python train.py --n_layer=12 --d_model=256 --n_head=4 --n_kv_head=4 --head_dim=64 --d_mlp=1024 --vocab_size=8192 --activation="swiglu" --norm="rmsnorm" --norm_place="pre" --norm_eps=1e-05 --positions="rope" --rope_base=10000.0 --rope_fraction=1.0 --qk_norm=false --attn_scale=0.125 --bias="none" --tie_embeddings=false --parallel_block=false --init="orth" --init_std_qkv=0.0241 --init_std_o=0.0 --init_std_up=0.0241 --init_std_down=0.0 --optimizer="adam_variant" --lr=0.0015 --lr_mult_qkv=0.4 --lr_mult_up=0.635 --beta1=0.9 --beta2=0.98 --lr_head=0.00594 --grad_clip=1.0 --warmup_steps=245 --schedule="wsd" --decay_fraction=0.789 --decay_shape="linear" --final_lr_fraction=0.1 --batch_tokens=65536 --seq_len=384 --doc_mask=true --train_tokens=641400000 --steps=9787 --dataset="wikipedia_en"
MLP neurons of a small language model. Each row is named by its layer, matrix (down: output weights) and neuron, and shows model dimensions 0-255. Each number is 500 + 40 x the weight over its row's rms, rounded and kept within 0 to 999. Numbers have three digits each. A neuron's up and down rows have the sign that makes its largest values positive.
Before each neuron's rows, "fires before" lists the tokens most often just after its 100 highest values on Wikipedia text that the model never trained on.

fires before: "="
L6.down712:515531458507493541465519443493427472444416484523538528447503473530553503522514530474492481497488457528508440520455507542548486499487487543504491506556507526505477425536523550496485475570480485499480565415480553516493491547518507545567587560399508546498452469549457557425517457520540532475479500445506493516490488543423410554597574497490527490477554445464580469485487498508559477513548465532478509475523477499492429554545528533546504490469577494522497490423544493483443514506430439491554463544568460444453548504549491532434511462557434489483477476513468468488481482516473499502517527488477568492546470534498520487547463497465509483424416604463404503601513513516500523448534503471580458474530562540458521507492518512497529504507551466518472499446502572474585557435512485

fires before: "-", ":", ".", "vi"
L5.down873:526491474470520450481468513466532546511572555514549494540429496523543511492505496537457577458517517453500617522487472523515443484464498457509478539526462539559464479488510586495507429484405457484490503467393554487483464509479639566476497541471500519522449528501517550402570512443540510495500503468542474512502549471484471516487434499479522419476567561501478517542475526472534404475570472530484518521536553549536447525464522510451513484490555493567532477529476463506528551482567454474487530533506444487535441520520496525556434461386534509520418496520510470505587473472494507513530490464481514469506566494502520487478530483534501434496506492516502512481474491440426504530455501492492539483473463468526466549481500500525421507535516528662460492562460451475506507543530435

fires before: "\n", "=", "\n\n"
L6.down531:527515469464453512436551524544430467538496504384535519488476457468476558525518433533496530527488497510558520490542483441541440549449507553492522480519446470476494534492464466476526523546520484466456466512534521505515440534547497525459481551504491450535511489497447429504507487491524517491511529499450449460525507599550526482580468563461537462527567521517484418475506518464502517520557500533483519481523449499513470489450503522431556486439557392560527432506537460429492468493464468453416483471577554470459503440509499446495461431525469489499526501537533537481541525595546460500557496462414438512516503415494521466496407454548501456504421575470517578452486451450480522524486528541546535551479550588510510508512563517494528579461504481415462520454533508450510524531536489

fires before: "-", "|", "st", " the"
L8.down975:551480505527493506517418483470541459472458494547497558448502489463513466484425513427541563502442493519554490500469532540476527445466465500440508543554519509476554454500558532494511560537541540600520504521566493400497465500508512457524519532518549483588450481508483457473526490477489471548561568545527528506482394480527495543554478521527552520534494452506568506537445498520410489457543484491453476481517529442448475466511523438454492523483525527502569551505454520476499514532567482513477414477571584468508525476465539504484509514483551500439426491517482524443478517507490530526488510489535483540502580522523540543493509478460538412488540555529470482564505488549481486528540522482501519501587554489506443560508478492504475507425509479659611524451573510492466438543442531

fires before: " |", ",", ")", "=", "."
L3.down648:523533479470467499544543571430498553555479543553556495485486569509519543440556450519545540489511533466554492488520469502516511544533466513545579515494487560483542412460483516483516495491447507477488477511502487536485451525486449461493463465535499558538475428553479572544478526501455479485546451402528474457531511578569433531596495559458472480501492530508546496523419468467467528438508502476514445479471551556517576486483498471529556454467629394504492470535506516461486544583452511452477554507474466455479451570556470497465532531539438494609541526517467453484487538439458450490475520523444495535533459589504565544465518548522493495442505504552551522485565513529508529450521499504427512483464486509533565531502546460495466550461542532537521453494489507520542450514459545

fires before: ".", " of", " |", ":"
L5.down907:535567504565510464431520515513539481560533517565590489476476496557500498489527491452542496505504497576529512471474482514510533428559499504470571479518415542522472460494537525543449470450462530505544512546517512576554491449459455481508508394447545521563523469448463499505494477447505483520575476513512535509455516431515427511556516532488492554481497501491566442483528542514519526499459519459491484560463423481532523454503464450479471509562458517547490492461573429496518532495511521412477468478467457487495458566551483511487488473516455435528511566545509442534454557496436520486511502509518466460464441452350453482531507533545567462508541500461504498526512543473484477544553586526512457448527571544441493535504563519451503520574518575473533442496519591433506540526552532

fires before: "=", "\n", "\n\n"
L5.down215:471492417468495567510546478553490446474496506474543422500504489551512474473521457411547480505483513499458448462538560446527487546463481489486521409478468559510514558441567481439481551465481528470566498524558573566491428498536475537528507589476490499501505451439456591469504495544503544534543465472501483532480557516571467537477454572467555471503549503468488451524547486534524534496455482514526471501450457601468423514543545490483524517447545467485529488468543516475468451518524559469566549578488514459561541489476524537421565441526469478556505466517582467516460529525474521488458529470568507487464386483471548565493521496488487539524479466418542564540470539514552508498531545508457500466521564524420504524471501431504496512451487483483485483521502542401503546534544531

fires before: "|", "-", "–"
L3.down107:432413416552456455557514447430490496474510533533564542555528467419508478558482483477444556508462478509469487489430492527463543514482505432559513529512494521521519600418489501572513533483497483508478604471449525478536457474529504584465472494472485459520516481417497499464487524514503478510401531473449480488463511613506549541524524505584512537582500412515482517570473505477470490511490531521484520511494502448496475431556502489512482446441466610535490497455465479507501503454510511472463451575545531503475454451580496533449516583472484444415437550487484518557469498532539524525479530467496491480545521550531539469494519533563514502575489508491475456554477469512521505482531467490508551530457499497444543508496490507423546523485487502616504480429467520487547545514517563

fires before: ",", " the"
L5.down144:544457509470448563519489526523530481496542499488493534425478528531525520464477504530522374503533498505477466520494476484531391501489501511385528517507546469491488481507513512477465500453531444525495495483471543496511506526568547481493519548477490496514539491535530505451463596540476573544513485519490503472510521429478483502425490505515480523509540463533528515517509538523485486534557503498549488557533493470472481484532497493545529418457592435462529522567453427430512541453510529543453495529550430501571468440484435459500546486489475460524518459489499496503501533552501526547496539440442572428435465565458438531486459444505488451500425450516494523520456521470545515566467488486489521497549460451538485425525451531532543558495500520730519501516524551485498534551477465

fires before: ".", " |", "+"
L7.down571:511542459496516541496466531476548480461473524557448491474468427478423533507546455484540503447509575483543456565459438537553548522541500556479535513562539501449513487550493553496532478438476477554544488473490462585577477576492495420491567518552482443522492492490555437536508489555517546505505502415548502419433574439487433529490443539483598463478514530477505470550473468573483455502485495486477491566437536505513450491514503456482532506598511473548482569455460514543538465494496475442488468489425513521533518564486506449484461453560513417460505474519563451459488523538519459523521461502521472404588426554544531529490491465499568500502483532413493486505517472446509441495487488503466475493460479473534526530480506545588491500567599489530462537501500482479460521513480476

fires before: "-", "old", "\n"
L5.down68:529542529513555503554535473551543464539518479475551520536458501475453505487466391576427489490466518506470477526506466471486470558501496481456515461482456479451527491541492463524493500452547428505459450537602552496467551498485520498534444508564490495556488516599532564526531564502480444473595575454508490485511552504421475481509504491398460432538577535505579494480569570526486542509513555513504481507500540482434530472532521430484530529472480512515539505527536496470410456484456491508546498532456417456525530472452428516501529532528476448550494452423489511497486541586489447522511481526481497559469446532488555489524435502581498459456491478495547545520514481499540499503525542502484475437522518574535493498484516607431533480471513492460462498530513602472586513454510557

fires before: "=", "\n", ":"
L7.down546:510483485471589478525457468553500456536523534540419539525506530421496550511470508433535464471501543489447424580543498533476476550512455458608479442489452494509472492494436573536544530463486511531526539443486463479511593465518577460451561530556578505530462520569496442561495494497476544494528453497555496470467484464459514558473512502532464502522532462560533460460504489445540478559485465538530466587486508508433553506506485493469532488579477476539513568554489508582474482528485563470499492577496539516480471546555530465459509462460521501496506497443454524483538482513483500542567443427461495519558478452452469461539522508519480565497494487494473534561524467467566482587529540520381477480529545546510537560463553532518506509475519489384492489519521489554559501442496553

fires before: "="
L3.down673:484420460489449551524453473433508512523544460491513441506475460547562504440461537451552523464494499514465433493467498521546458529491469458495524515520522477501465503501495468539523532459455500499524526447499540470480442515566459505500545499447482492552500496566549534446450419574486455556467532487413568460524498503508506616541478513525422469487509455464521484506564498508501450488516462548514509515460524515522489556524498533517489464458510557502482504495461539515477476489548425527508587578397435509403518456533512457482526529482483449526508528510473453515518531463481404489563515506546510547444513470471538443446528509514486432468450524511439582524494471452545460486568514482457506469463525513531554516583521496555424445418507485335504467567490506479562498496498513

fires before: " —", " 2"
L5.down305:511524551424519578525475494465563475528462492495467489570495515479501583499465553475542474521472530481560463481458438502450476525498455421402507541515527506499543495515447512508585533468466451554545479447548557505533449524465528471514520479522466481424509519510474460492491475477515490524490605428488492482511532462449487519552533405432498496511511453469531538462458501422504494494459577492507508547521509501495566564501471536490542543509481460490515501560501468499452531513484511583439480497503471540543457531452520538531471506467537519537440508408503445380431511536522527504459509424487540510481520463478483439538503419510433473446517471468483475573498503575503451598478507502475486520566518431484510495456577462467550571429552515482439510459492506544456512471454594

fires before: ",", ".", "–", ":", ")", " qualifying"
L6.down236:484479470508545540494428505535505519467505411524537539527541523426509559441523541430522504538503421490536534476462467548515515424573477533532493483540565477582493511550498515523558458537470468479620480472508520561506465494566537455480511481500518497528532560517478540448446463531578452467505410461478493487504475479505523578494522489520517549548460457507504398505504470458508503521517535572517542525561527441426490519522537581486509476510500481486484535504532440518503510545472499527442482499510534547512468427492460438446500451494506513545511514535442438493566487422542545592487455507562410512487450488483509485460562470507517534546518510540477405538543509542508473447483495465474419478566548533512490497501513482370549532458512450442557508477423486508524517546528515

fires before: "-", " D"
L6.down713:537480512538525516539486518534561616557523512528470460549490421519531473488550476573419493571520553443413437568538521525531498579543473565467471527459489497434528509530527530481470465457494482537501494496495466507468517560527493556489508517547511488526572423509526505497453568539424469492534533495468480563428477449437641511466476485510442463448491530456474488550566482471492474522526464457462572505499538493517464507498475508483479469507511529511450436479479503488500506565509470514514490528479483464537478504538471486519506511415516554579548522494554477512535513558561537486489529550475574427503475503456503557461482585511444519492539467457514494544516481492464493533500514632550551482502468502443416480463490508525433499447473521640468484474531468494491511490538529

fires before: "-", ":", "\n"
L5.down37:464555514429510508521495522535506458529527490556480559483521554469575496479508447513510511523384534494482513524504456584481498505557530536552452467492579531471497524467486476493475550432466487502553460511509458498467569453537542475488530537498466474551467505422522539524505586489573536535548467490576490455492471488512492603461476551508498490498520493435445465562513418507529446486504475532533526546553462474488508495444518514503534442553461425423549512461520535568554485555453503543532466483485501455475483570524486557514501596407474493470526484505474556513532497546391508503548539513543533492480507490548503637412468524522434513459457561487489552503477522494548519539488506485454480557522539578408466515467458489566456460478454514503506478469455457504491476524498543

fires before: ",", ".", " and", "\n\n"
L5.down378:577540560462493533475505534567462485539543483485467512479449536516558457464461528569490473470479503528489494473482495479482474494517438437457499557522529512531496474401493464471468492490482544425517494474462486536502443524472502439463418559545563493561536514493493501505507498516526459469513461549544447445502506508473487507435495484462493520491489466465525548544471454459398522537568511508474590521509511393446509468497540474482512446486488509519482571529473431459559527430560439477466449497514458446545530509555488452522514492480466538464483435528521436569511504497511508562465499455470517454488464445435441486548548470488486443405552505417503500505495550481548490529490465505549547570516446473538544528481453505608540520494493553646470474491514520524390480538454516

fires before: ",", ".", " |"
L6.down686:512546533522447491548452550499543488470512484504522453549556494566470449445491479528448491531590475485550512413484471548536486519562523502468512466506486417552464528491482549534441512552506577529464506468458527535516466542453434467508462492482456521568535431395513505422388505499473493538492603493538512497436500444483522514477491466520465540434472518436452448501484499472541498550468446436488494474462456581547436508507532468442465509514484518456495515493478501541500489518503515555571458544536528554530561457483484441507550455456453482540444468564506480522500484501472503457554509499572514494494524517484526512557493449437496495535538484479521501524444493536519504484428503491456471481509539403442550499425562457534483529510517545309499470484483513509525471506495501

fires before: "=", " =", " and"
L3.down823:399505522484556550522489491493469519501497458471456515514558477510511477558502472551528482472484476480472472537505479465560441619480443462448540505506546507439400442445519459482468522575586471555476439495556497550442477484537548410485527521440496471549494501471586487514555455547507484519528552497501542432529488534563452472439522462504509516483542553506498429463463505520485528556511504449466467555472527526501496534529534394511554500458536398478588493475465510551501449498482473537516510538477463540456497492467478457561491493494473499482526484516559499501474544489512470486532531501540496501514481538527546453445494525527568477461411561485502501487509484435443478486545530481522532472548535482556413459480443510509520481572465531332467458533552513453444478482511504

fires before: "="
L8.down502:503500541503510474511518565446539502511515517511490495580514499528494475498520509490516488509471519501450502482563541485515465486486493503490505516526487564510483510529463516432510526479518499497475505486527488505481482527485492483529507491490500469440456503449507497522503498476499470476503504483508479518462508485493482546551464489489507475516496529502489508517489494519479482487501477525484494514517577536489500480495525475448458529527486480479548476522485474483516474510484508517496485527487514454496508521499495497487476517484484499490525481506473466491511513483531502536475498493508520509485522490545505464518472489457495509505525488447546518493512480490497492493472507495469495503511483473470488516553861507479511484499514556132483477512509509536517491480510487

fires before: "-", "\n"
L5.down67:465524416540554432536401507423520466559498531487529547489533460427517505478548432564484489515412446450447477501514508568426523510494552487463542495535566540492485566504464479484528516445615468441455474512412470470533596514496583482469504583511522548482558490581527501461482496510526488491496491531457513498517476524508521470470541507477512476526540540475484466605509533484462509533519482483525503469540453503539551468475547486486549525457546527516559444516429501481475546491499494540487551507484505509508545470463481491530555543421506474466493448451456508453466505499502525487480468465419603451526446482480532477500434556503514491519484519502558393500515466532507471509526441534499505465531490519481439460600486536457430495462475540551538540500605496543576499508460476